From a checkpoint of a small transformer trained on Wikipedia.
Training: a variant of Muon for these matrices, 6865 steps.
MLP neurons of a small language model. Each row is named by its layer, matrix (gate and up: input weights) and neuron, and shows model dimensions 48-303. Each number is 500 + 50 x the weight over its row's rms, rounded and kept within 0 to 999. Numbers have three digits each. A neuron's up and down rows have the sign that makes its largest values positive.
After each neuron's rows, "fires in" lists the words (lower case) most often at its 100 highest values on Wikipedia text that the model never trained on; "fires on" lists the tokens most often at its 100 highest values on Wikipedia text that the model never trained on. A number after a token or word is its count.

L10.gate259:541461533556550395462410554515463495496509448492389485474506506561514459612533477411522511481528516424540532512536484519447527444439541552504523575562459483528484412481485404358575487383587509487448491560544525601521484508492524432428539494621482434518412533495468493490501483554519475520472538434471505505561505506549557440520408452547490534514534463600555582489571534440461532467425509464512464518536568559533492568554473485524585603604551456556481502498508509451503354504505619500476394540518464528471484475534498540506438441456517571489442588472426466484357465469524420472446459492542472443593546510523534441437491531587560544529507485469520521445524459509571509491559525555466431444446510436467512492408583464604511437491500444479541496486601444487484499536544483
L10.up259:496516534473427471577506531456533508474393472460650495482468601518473455440536515569416524448566619571518483473449498449534453555449484547574463560545519512516481497540516578535502520499494483480550530564368517399442485534463602452485446484470640463477481560430496542470520496461548534420444468588448523529487544476545559445494538539553428591484532460474503524540486501522554520471509587584457478513521566449518433433429501524536496473476462558437503527491633419469468529515560475496374485532453453577466541512522433584496565552501592466496503516518423541501444490512560554606468532517557604458459496475527499479444607526518587558485528422466496564497484521496409536535536545326539453458438393456588443486606512483531472437498449458491485486467496470568483613536524464
fires in: "which" 25, "such" 20, "these" 15, "that" 9, "same" 7, "this" 6
fires on: " which" 25, " such" 20, "se" 15, " that" 8, " same" 7, " This" 6

L10.gate605:493539527455583481523463554571510478506527513486486460446512596464529518504600512519504486574471471391519523503356528450577506467565470536481550494521490458476580436449552528596524477463486487496401482559448488479535519459411445480460468447495508557524440549495540453540493588513475449444454533523463422525524493566519514560583605530442513488489538587471554521552485501540552499462474465560512512515562466460495397488480523437483475459584500514512477502493522446550566477547506407465505455504438477552386424505549420601456523494419459472509538518554584387421595568477572501499422484470503513573526476445526547544520512496488536415536518599486562447499414526379481493541564540490517447581468487579564468538573522448491548480573557547440522579501452617458601546578474517
L10.up605:529577498516527508476537519547522473463529506460557477399487491468588519502606561479546496510544493505549537517590550500473467471519490618532378566486558412431636431542451518551487471427473497478499440528500516559519540486359512477453542510582549503476609439414528483481608507538463549459475476453501429512489494506529410487498412501591495404535482472517497552554445462478535474443420508494531467399463539455434510520381504466450522485557538497562470516504464394525442471468425426455553442455503507597504533584612497491427476509451494494550472509502514483484500590478430570589525508491474492416441485536516428481507527529437535473441614499519520501522526562525394488510507497462505497505525474543483373508488441513517500456511528417474515567500507484463525542502511497
fires in: "in" 56, "on" 9, "considered" 5
fires on: " in" 65, " on" 9, "ed" 7

L7.gate867:519475453492391460507434522533500496537552425521444473569461416600489468525502547488529491430592460394505517521451519467475539520562430505495613525535548554481608543424546529512536487418473538567587479517506540541479436446463507462507553439515583469592508509478459476462493456450463456449472541475422376354517544528463423443460460552484540382527589443525523565444485467470534508559575480403537562484513482480564446491465426521510444584490513483414537463539535520496567354467483505494575499418477552448518462415500442550566462502488376475532548532540470520471411451426457409616449445488453475519417512575456534508516509502429470518470416595521575533524432538394469502460565526499509444414551435526471564534576479519483480469499493468503408440506478563566487507509564496
L7.up867:492571513564495366485500518479468566490578428406524485528393631419383538479518541439486547505575522466592569476520442499526503533437504511533492458433529496539499435542444481545538382488549536507411455513601474547580532631490504410455554447532499472530521492529503544483517473494487405438578465527482475445514510625503500570575537491520498461478338576532566551470538454567559500467561508529434538513532519492450437428480441531534646412556423519475514548511452489509473575400561602551562529481537568474563491475475550501431516484475449490532491490501492526513546503490548512452556544494507501486420454501577532554431553485452586466508537509514493552513494460441496552451518475588555421540598455482444565422416443460562475488531487427592570549520568566428544594582523480
fires in: "on" 57, "runnin" 4
fires on: " on" 53, "T" 12, "On" 6, "in" 5

L10.gate16:497490406496563447499480460446555467527542483519481471491452426470501571490463475445455516504481416439525484597553481473560499464539510510438545473370501535544496452518406549525568472541549509579415443536509456563570414528520474546547491512480485518566466518575507547570520593548544499530486608501519599521506465415590505503448517498492463515528544537484548528458595451450458514546463485588508400475564479461472496511502516427456605436592494463468416460598606459414466486408504560483392572473521463444437365476514505519624547541439525489465505491502416497512499484497488475477542454449478445432568491519544469516413614545530488475474561438447503592516490544509469520486541517508484498599511497510511554528534517539449462467507499501529483454518517459485469531453484546
L10.up16:595585573513547499448476415506554463493533477525537659444556534512542572517527446427523542472499502507485481407591449567516499495550528553526469503491568492531564442559552549524549567546536539415569544579380455522453361443435535471556394447537565532471602498579530481486588463530407523482405497533472612524430510493497478511552553467507597464483508487443507598503523493426455482512436514563483447509500495494510462498457480520561555531381517532524483502505434488487562571571500432615468499454514499544509456529583481449478528550506626531455424511514463448577556546530480593578533539487546517422522397526411534499486496578463455553526537449434566509430444534553462520511545445423488560473497499467523518463431420521484575579466455517518553438553473483538574483524589526
fires in: "of" 47, "by" 44, "in" 5
fires on: " of" 48, " by" 44, " in" 5

L7.gate89:560455511422431577535402490530378440570499464614428472511501531514537498512399453530545523334483477510461506439605560428542443530567505478509504560480465474441441522461454516476548505426498543476462647544519488571499571429474490443488516439570436468472537593592483534497478538469487501499611473455568518484509475498481471513475486506411514491591401507554516553421500565392461485535550462485465533411529470426541466599470513542514498538553507528542551470455562504522464586521507572545577437497435504442446484530498334578589449448522625551496583541494539567460451438529508549512413465501510487473539438489429427489525493401550488541472553566447453514467581511437578490479544449551472405518492490509525478551496509508504563473474535458432459473485473470526464465481556545
L7.up89:475481464528567477532463483604562509577474506492450547474450482413549489563454532528449419523523525508498500562599529510522498515580541577506587508412616532639483527432439519434536502469492528532562562504501513484456487623495466461534466348487514512463559455513481572475459527394483445437421442546443520464523606534487424506465541562616576515488566468484439475510457495489412515528582477538576533388518515483563472529514531465535525457493541451432482493502536482504466443463485512555534501536423551520443543515496513479482558448491489549556554602490528485523532461518472440496483418482513475499451446538567599557462547589514462541527453562606558504436509387493449584487453568499521409447552453464555478467522551450465465464490536538492424407554478539552528467529522481
fires in: "had" 23, "that" 21, "who" 13, "which" 10, "having" 9, "also" 8
fires on: " had" 23, " that" 21, " who" 14, " which" 10, " having" 8, " also" 8

L5.gate645:471537416471522511518545484449463458587494511393564501471535429547503554482452503414466503437557446519468417546496498523511454461565453567538516540558417499422530365475500593516479514476565486516488441523540495639506394503501560519450515529479508466568452429562470600468493500363499457439503405503523497545529511531445440557621485437498451435491473462566479443530425559479537492463470383544466483455433503461547543568494558497516560505470442471523355549559418599548516542561512490476490511493533497608540463552531457558461465534543413387428509501390519576545489594468410398548491550455472533510443505438602502488608532430566565594506524573488501532455469516573456546462563470485483495558449515526539439547477506470503518509493504438514527480504596530477540522502492557
L5.up645:590491541483537514490500518445550448510592472484446479415585511461552443505491484445539519499512490423489510471616533608507407482423531424546482555589439552533504462440462484505504586535522539532473504482503430538468437502473576475386388555614513456498524438541552479474634450383488444423459511535480532461442598541501540502443468519567349425500472508528443487574510490402450614442505526493544467439500624503445473586479545528488494564486444499561545545493393473520470488531406479497432464518591605500474486501523553576481549540571512387488479551399441475481597462504439486474607488425534514434521416477551524502462447448519517554501512504452606539473541441518475393466587470505522603478503497549491523461470469515582447541475541515504419440531464468461588420510431531
fires in: "by" 86, "to" 11
fires on: " by" 86, " to" 11

L4.gate272:502534574543473526558423559619600486521564554485442432491525551539593447441474479485472496470526546488510441564544504400496396467503468509473530500506438538403470541530549331507518531485501508548419515546616505450414601484531552554548500519573491384507514493537523494533504583544531540566463526509471470455513454510558348541487521510508463418496468463529472392585476516454508464545532496412502508440507564515581512494604509503476402561559496532520536427552535511524502512518520513547487504519506526558400488481497512571572526437470500456592452445453566523528448547457498513555397416553472458580529424432507457477430487544549490485513479421533572503490523486475507448462491414550466463460623583472563451448371527537498530414567545465497480528506500527558576487601431463
L4.up272:599451438583623510462527510525582493516516427415465538513505465494474442522452474453518481504574533447500430524424338592517467478466503531573552538609459521492416505485525567502508516415526581474540507488504456496518533488598499506544616394518517465422502522513558372549515495448467524467422491499532550503492471506573462501521401468539490429568482409558468509544495513492510577418501444476570485521504470532535489508551469448510547564595530497484461479484474552485459487525486434554522425423463448555491538445469478394563487442528512473556503448467505535553493556421484483448491519512546572555508527561459475512484499538432413635579589378508464499465546497522543494574478582516439496572516507549652432466400593552521507564502492500422511415410564539576513422464460456
fires in: "can" 32, "general" 16, "cannot" 6, "cancer" 5, "candidate" 5, "generally" 5
fires on: " can" 50, " general" 22, "ular" 5, " well" 4, " also" 4

L4.gate891:477483495601506482600428577560573510463526488558488547487432476475468543489461547573508434516508488516522499628567456481596442470482462591534536577573537540597471522486479473514484492585540434510545533543511569423435600541475504431523540472558514479504485484448568484564500465571451527422460594559416432381516520413500536511465481544534490549553526498613538482522482601514518499389564578399518522454459452485565518499486573539601455527560483532578436576519549477482548423546511527446612540526517498529567451520528454498424553422497533577424493585537482465500540455518571576580476522457509495435476557484411463433486516506470545529495423477442519506621478552492443536436463527491529453560493481530484443608494419458548511525459570462499431480455524488576455382450558518
L4.up891:481509525427426533489598620586523469467480446545497431477375528442612445465570549523412489597552523511476518550617499558537508486465525408522598559452536493479570467501408435449540554439357558534494609543567479463536523499448480452495557461545514509465450535488426570510527470461488477457522435469484464495376434512514542592519469530533600527631513531570487532556529552519491621486439473477486514519454456508523616550525570486534450564477529485514468534505484557505588440431451532468510515570452373591493444480461443460450514444481552519547552438534541580554468470515556471552523424504475538514441449561436447530482468458563451438594517538550541467488560559427501571521485563447468477521552516507484455445450424516472490517496453483493541461560486521555582540456479522
fires in: "have" 40, "having" 9, "s" 8, "had" 8, "if" 5, "being" 4
fires on: " have" 37, " having" 9, "s" 8, " had" 8, "f" 7, "re" 6

L12.gate389:530479477494547497482440604489389406469442479540476362466517508568431470474531479452434505519547545504477528450458465480489526458492446436469486540464459500392517547455546507610577465462435460543524476531515470407493484471473510497450433448527550452517482499588538511518487481501431511454464436488513402492537557384518502428514479483440490476463547414451483442569514614496441562620518415541512531522469540530582457531515519517503500518571575457497514441545530407451541594589540445553441536446482465431535460453488447522537563537458579560509534530501426581499508562458578491539485550457489441472442459579440504501577601377502458509563500536459574494461629572478428513402566403508495505490453521446531556461519516454603445568558450426585612470483426497534454511536454520
L12.up389:494553463476490500506441459526428672466542550499562465547443572491588567510506547529469444488484409563548499498496512409483535447484560454593431545454463553524578469550515457473421527466455531499454476488498494500464465547406576528515539465468501503517503429509546486540511502455533524557516526588554370509526534538540449458487532570447490514502560476448596482448515527487632539445515443391519587537553521531410468513503382454549482467539481514508499424518469479506525560523525579616583453499507482400462488523520545510452466498528561493467501546441435467365662525475459489539515469407496451509434546601507525508445433505473448450485476493516525525465458588442515530509485474446355429458451490500500546495470462459533521478505546497559573460461537551584466550477547558
fires in: "on" 59, "de" 5
fires on: " on" 56, " De" 8, " Ch" 7, " On" 5, " de" 4

L9.gate266:478487521494486536525447504588545438392412577541480434441472511474508556513504607402524475507509435438488556505642505470494478557451559564488490526631471363510572587447512446513484436434527558542606520568488480453511447617538475460576573469508487570477450521498432501509436529448484460525479551599456413560430571475485501508398466411463551423588505544540508478530473454478492534473525458469482607497543551528551517519530538502465544494504495508466505427548524439390451576404530449444552494467374565544570468578447469545535385495421489501480407574505572486471520583427506509496400534531401488483520479448407467453444397546498442529539569517425460456489557516460551442449499459490451485533503528476477452481506455460503553444477555415447485504524444587535502579542445500
L9.up266:599509415494419559441482510537484577510501574438479473496518497468502517502474537479469462484461541502451415441551529461524553571447432474515570479544507551433490447548484469525443552483475516537571552493537584518365528473550502495558475425481540500477509473467459496440442537501532489504464444507516551463594506443542510474489466437567507525510584439523472535546480479480484515503428479494437476474458467391494500502440639621520448460521493518497500546399547531467462452544534504484548604443485491565373488485344511392474557486564493508427487500508465516534511599401450611482508439458522459470558413468460462489472411496489377495435527557552497486449382476407569485514458452448498522432445605516549535535536505590477475521481530534440478471397465530493514479543474459
fires in: "has" 46, "have" 25, "had" 19, "having" 6
fires on: " has" 46, " have" 25, " had" 19, " having" 5

L9.gate268:499514523521612503530504499528458589476446549524624485481504471459562535516444448436541473588560533427551533496536504414469427513535511492564503483510512498411519499528437469559489448480485537439594475481487465548470542552449578469510512483418466495560549526515506536433440330588521541549464457486306510493519516432476512512515493465470533447535411478546603449491501587476613524470530454488480507622491516456438459471490514458488472475409381570451567536534523559554540519484502565536460452445457482490468439499561434595536547407417522560527523540469425473417505475512441490557421492446477510437589472549430526419491545509455506475495571397455548567490516548522480455473551435429550420591454524425533519448531537516485536490480496532526514513486421562418529476496460487
L9.up268:564482512496423478526422551450509531440439446454468607491596510435431479459494467437540472468532613511540490552470492454447446476546448511611517531582535509470462509433518446459512476470604544457582458471521432505440492450595495497513478472519518568515542491534492462516455524461552543528501487540579467589479580579626514594486526448461478511578511606585470466456558491542584503428558525545602541504516559530579544470518632494503516492488524541516555486549440512516554602646458411473466545497485377462393516537456430514489508521559555557539510546519469521516453502515475456461513485428576462464523505564495560487539446397522478559453477430503471533423529482517446464419545563383441426431458491563536506429463516493495482578506438541493452499522573391515535417548444511
fires in: "to" 70, "can" 12
fires on: " to" 72, " can" 20